From a checkpoint of a small transformer trained on Wikipedia.
Size: 11 layers, 6 heads of 128 (1 for keys and values), 84.3M parameters.
MLP neurons of a small language model. Each row is named by its layer, matrix (down: output weights) and neuron, and shows model dimensions 480-607. Each number is 128 + 24 x the weight over its row's rms, rounded and kept within 0 to 255. Numbers have three digits each. A neuron's up and down rows have the sign that makes its largest values positive.
Before each neuron's rows, "fires before" lists the tokens most often just after its 100 highest values on Wikipedia text that the model never trained on. A number after a token or word is its count.

fires before: " to" 21, " in" 12, " by" 11, " as" 7, " on" 4
L5.down172:122146106139107136149095152121173121091110103167125090140146149163160117133078137114146137129135095075111149084180107104104123141074161110119132137117155175103127131179148117112176154086178139161118094118174125139165089127152138118136179119158156115110083148125105159112136133122149140160120099159121137085140093126131125147125110146177115134136080145125081122127140112103127137120154

fires before: " " 38, " the" 14, " January" 4
L5.down107:135153136156146149122099111084170129132128141131132113132140106077118113071128164147100138143119161103105127145110131108125156126108132099141080153119114173151129139079163111124137163142126072122109138160155159152136150156123119108109137136135118112145142103139112161114133133124128138134158127187091137107121085136149115112168135154128083114157125169126107143133162138157136128093149

fires before: "-" 75, "ch" 4
L5.down1892:128117134153159104110134099141150113108131143081112103121144187120136127142153075130094137147145124107114192126180145144119151103114136096101103117157117092188122124122114122107123140127110137116143104124109123143151119128094089122123094138089129188079172144111111143135132123136156135121108136090155133138117175079148130142116155137137117153144095143138107164138100110118147113136118

fires before: " the" 35, "or" 11, " (" 8
L2.down503:137104142180158146139113156125137153112155173127103151134183172115155138152164122117130099113116203110150166188118145151118168145118160129131178144156162130093112111135113100145085165138104150129129126100104097108166062168127109158100158130109128124111127104125135116100110157138129128119110104183146150171135118173122142149155133146124116137154129157122148107097108115147107115100156

fires before: "-" 41, " " 24, "ract" 5, "===\n" 4
L2.down1750:138142107093110091126181092111142079108135139092110117168143118164116101140136137116093105109109159100107103053122124120121108105146151140133136131107127112135133153144120128120154151150062113150128169104142161131134105148136129090151150142131114132071112129126175140161137101091110167154138105082100113133116100108146102164161174157126133166144144125135119132092164110135135176116127

fires before: " of" 65, " in" 10, "," 5
L5.down891:129120124147139134101167103152156125147107085129141122139184140121138128130118105141118155095143112162149118085125153131156084128120123066108104118113133096147141124175126109135173124089128134132122096157186095129123146133130123131154140201114148147120119134117152173116140154112102113157150144150141115118125104102110170083161161139098125171133115123115112120168139101119147111144136

fires before: " States" 78, " Kingdom" 4, " " 4
L5.down862:131094142108127132163138087108157121200120088124168148110145181132146125127160154164098153109154140104127138156119141169101157119113118091098114106137088108138157132111115102122120035151161138129153139117125124160161135166121128114093152124157120130115112110141120165111168154131114168149142123105135096120080076121125167146109113148148136136141160135150096105140101113134129133105074

fires before: " |" 66, ")" 12, " |\n" 4
L5.down1:125140106159092072140121162122131120138122126110114137142140143118115114084135093150108123133131112138160163143138105151137149102186144122122110130101165178112057166117094138149135106099100109122151146119130143155139096123116088112162127153123105124152091109111151120160160158110130155123138097110163139180146153131144148122134125109137145107129140143167132162151126146097133091119147

fires before: " " 54, " |\n" 8, "," 4
L2.down510:145121127152186132127071157131152099085155107152146117123129131138142123118129109137099111167147156138130143112146150092152152097135114122096152145135131114120121161073155149127109141130175115119148132083128144135137139114125153166132118122142133137191151154154089115143142136128115127084131131162080150139146114111171130096134124123104127129132138122173116091162117146139068133155125

fires before: " |" 46, "." 32, ";" 4
L2.down470:081123111091162161108114121151155135152098110116125112131097126093107086133121134118119119130143104160125156100133128139124151163125119104136164108121107154119188130121085153137112125094112074135119165140127108107150142122106139125138135126090148076129154147121078131166099140097129122110059127109149105126132104094097162129116164157133118156154135127106136123140116151119147098118130

fires before: " " 89
L2.down1951:162159102136142186150118117139099117128159137087129160111103125167110152161122110121098139181120074150073076149125119110138101117172135140102162112155155169127141129123154162115143115170151133140152138100097087115111160122113114097114178117175129156117102139108163127159197156108128145122121113088185128136132162126142142163142160146164132148144182144118121129119096123119129081130101

fires before: " was" 28, " be" 10, " is" 10, " have" 5
L2.down2238:155135117148161158161138167142124102082119119159094125114097124115122115106103123131131112102137110117122192140113122085136143119164158122130116133102108157147123110112143125144142143133123080098103125141169172089122139120106123116116090143110167099093139157101132135158156089127132102114112102094109159140192128139161122125106117177164162129124127118112103104136163093116149139178140

fires before: "|" 71, " |" 6, "|---|---|---|---" 5, "|---|---|---|---|---|---|---|---|---|\n" 4
L5.down2187:102146162135122120135096079147121129145083133154169136166124177117113161168131124126147145094152111136121128166166114130158117152088141103138137143115107138135129123149148132158117162130149106138131118116146140108126147147114150178125108163154113140135125156139118131141100148154088162127125120130139111151140147118136124132102110112139107163130143085105077103147127091108112082089190

fires before: " " 65, " John" 4
L5.down1701:182130097116142125153160133105138133113131154169144107139131161152143125108120126146090104161164102071138117149168158123167143093150128087103171126159182069152147110158133111108113156130106141136159118152128118157111091103147084131133160136080094116122165118166111158123115118149142100108112145092108138154125099116127124118132114119089120142141196109134115138095137060126148149136102

fires before: " |" 58, ")" 8, "," 7, ")\n" 7
L5.down297:124119105126115151154138106119110161118131062150107155116175172098111106104141123134104130154141123150128134148114145147149085142151153092119130136144086145070097145132101107113126085068191111132141108130151129133111089104148157154182164135147097137115129091105138161124136113136173116129113136075120094132128158112141149143116105130102138122148159143168139116100118145136131070121134

fires before: "|" 66, "|---|---|\n" 6, "|---|---|---|---|\n" 6
L5.down462:126150132100115110106117138158122110109175099091168119108118124132137125160112119121117126102121135117138110159136119165144150152093092137155130132120120057118172165125122151087132151122162106104111134112130128180126098145107168146118095138161133137140114125146132134083092085111153122102125133118095128186137112123110171109136135138125113119124152157132160103162148153169115161154139

fires before: "," 50, " of" 4
L5.down2190:114145108105105120123106143105130123139114116125159109134076090091122144141103136131161090132149086108158103120158178138091122120144102079116076146138116125117140154148154123133115134132122144111131108090122125143106152140145182097127126112099147133156114129147132133100072128136127109143130126128121139190118114119112169132136149175130125123157124097104123157134111125112127113111127

fires before: " in" 29, ":" 19, " as" 7, " by" 5, " on" 4
L5.down332:128108154169172062115110109131137117120157089116085114111132123154127120128162151124095073115179136161100137127157197128121137151098141104111126151153122148147154178118150109199161160129131122145109111116137148141167116137124094126109131130058110133134128089125154092113109154146106107151073149114113116103134157086121128137098133137108126162107126134126144143130141102115130110119068

fires before: "|" 49, "==\n" 7
L5.down246:109147133117173131083080107135102108137122096148133107108131156139139152141170124133102125105116136130072140142145152102108160132111129148115148132127139130143118114145098088168158133128089138163120101192142119124129083109101085131151118134125140175137123148117122121165152139089105105114170134149131119153113146186131142132126132134122124126171113145085156123156128143145115115085149

fires before: " |" 39, "," 11, ":" 8, " –" 7, " of" 7
L5.down629:126132130163073116179159116131068116082137122138155150091100157122133105110106149112146130152143134107125147143099159141151118089103127139127115142178117147123124134109124111154114124088130153107131155118130103100131105134126123110098128146118122111102112111107139104111105128100119148111167104142152110110083166147096132128115092138116129139126145178133128094122103139157163099112087

fires before: " the" 20, " a" 11, " to" 11, " that" 8, " his" 4, " by" 4
L5.down1761:109103152138094166133127129149122176159110117189157093177105154146168138136119149141070122108149143115125158143130135100124142093123123113127129125126174124143154149142152094129125102141141146152133108112113174161093133119081122106096124124149105130128151140130154127123118126113121121130154149093103157154113117156118153154126123174107122102128137106097155177101134110120116090119139

fires before: " |" 42, " |\n" 7, ")\n" 7, ")." 4, ")" 4, "–" 4
L5.down391:130163132129129120150144140208134108174150134080142091099105108116129093122160145137147144117131135157088131138118122158116114132143114077152085101147130140139107138116125101147071135145126100148119083151106129152102113130116136090172086139100080110107137144138150117129132086137144125146143148124162129159152153155173075149158084105119149139131128132154123136166149106119103157136123

fires before: " |" 74, " |\n" 4
L5.down881:169105094128147154134119066087136135115128141121114064132112157159097125135148168102171150098145133091137120139137128086127154138140157136087159105139083119111151112102159146124070159096186123137138142114123106120129118122147114083123080174131136071118157142130121124109147149076087132136119122112119101119101141117080134131113096114135151115145136171118138144138119124117109135141102

fires before: " |\n" 24, " |" 21, " (" 16, "/s" 15
L2.down460:106116098127131150143118101171119101145129132090155126115162118152143105121122145124135131119149178163104116111074152123178121067119150130103102122089111092126128186098134143147111124163151117107135127168156125073102127145094058113138157133112129129140129121083153097092104124132134139119109125095127119140128163118140135124136089075120144119087150118127110136119111098128111179122112

fires before: " States" 50
L5.down2120:146147074178138174115122142124148117071138112162111105116131150154089114172115107163107118081152106121145124129140137116131160122129114058151094117124112112115112092183139081125174105156147087094103159115125103126089099110151109141158164163135109173124093109138163120113143150122091108126132125147106123108133058151152111077108134161167139121139130144099139140164150146132129119173116

fires before: " " 47, " |" 7, " Source" 4
L5.down1901:154126125134139150132125112148115122137100109121118094116139100105126104121133107120109132117137131130091094119138140116102133155106135128137138120156192156154136103137119101151108134137149093140107104139103076152142086100176102169135153162139122141121134135094084158122134113170131147115108109203154129147106160151115125114136160095117153163085135129093136120120137133140138133149114

fires before: " to" 20, " by" 10, "i" 7, " in" 7, " on" 6, " as" 5
L5.down816:140125136138149130146138108131150109111121145086122085132122128147111145079129105149147112130147148097150055142153141125136092116132132099134158118122114121177100179138134094109152154148093166109131128108097112139108122133101115144139168113114091102123093146172101070123149107145151149139093093101119140145140129128143105109127128103159152158148092144117089115124137151153126133128110

fires before: " |" 22, " |\n" 15, ":" 11, " ==\n\n" 4
L5.down1690:160138149116144141109132149081123094100100123145127064125086104131152112133133130122110164137114104144121102111123121108134155116102079151086089135134102107118110138143187138127118144129113121134130121139127134134116103115105147142150132148098109120115102094131134140131146117117130101123153131102123128117151146151112106129175112130113131115166112161131126135074165125162117161148119

fires before: " " 31, " (" 12, "1" 6, "," 5, "2" 4
L2.down1097:114123109163133109160100161149162144123185119123127126132128114086130101153159104110121165168141140109106101182139162108104117099100150155095088131126119124104129148112150185123134130151169135135112137174151135121137095136140147125140128140095163110136131120152159136147172127126156124132121141128115154122112174138139123138115123099127143165125148109119121086097115095129125160068098

fires before: "-" 35, "|" 24, "Review" 4
L5.down1086:155144110134130141134155089118129133125134167123147105133118138114114130125137125148108148126142173126155130170103140128136171121109137148126156149163152147166143127131080121098081134142148131102127112152177092120157104121143145126150158124159118128152157098139085139103158117136167127108104107078116130125130109147109105112106111170126152111075114088111109165114123113125110145135153

fires before: " " 59
L2.down1468:123109142131103104125139103132097127160133107104149121153158116114129096155130159117122143148130132114150160135139092167095153092143127161095103114123157146137077135145094130167141109097123123098115181106103076144079100120156155158152134095103110110127134159138134113122098150121084121133106140130157146093095085139142099110146160111141130158123140088112159127132132120154142111144110

fires before: " |" 42, "." 27, ";" 8, " |\n" 8
L2.down662:120105149131139165088160109131118095157111152145101133141122120203131145087134122092132145142090181140150113138074103122106162081102114126100145114152173139140129112103083147133169116119129147101133146134122101098141041139066103124117111124123076103150092119130140135100100145119124147184148166126137151100093132111140158134119122168066167114117148123139101099155112115147160121159110

fires before: " to" 34, " |" 22, " in" 9, "ly" 4, " on" 4, "C" 4
L2.down1626:091090135139149091158141124105156126098107112150125142143128131124100126140149134167125148126175140100100138133128127163114139097118108109097123133147125152122103177148152160148131134157127123110134119108150124159096133130129155112166130161145102122147100125149157116110106149121130118168121148148141141142096134133130131143135114133097133132116136109105150118165113154125140129160145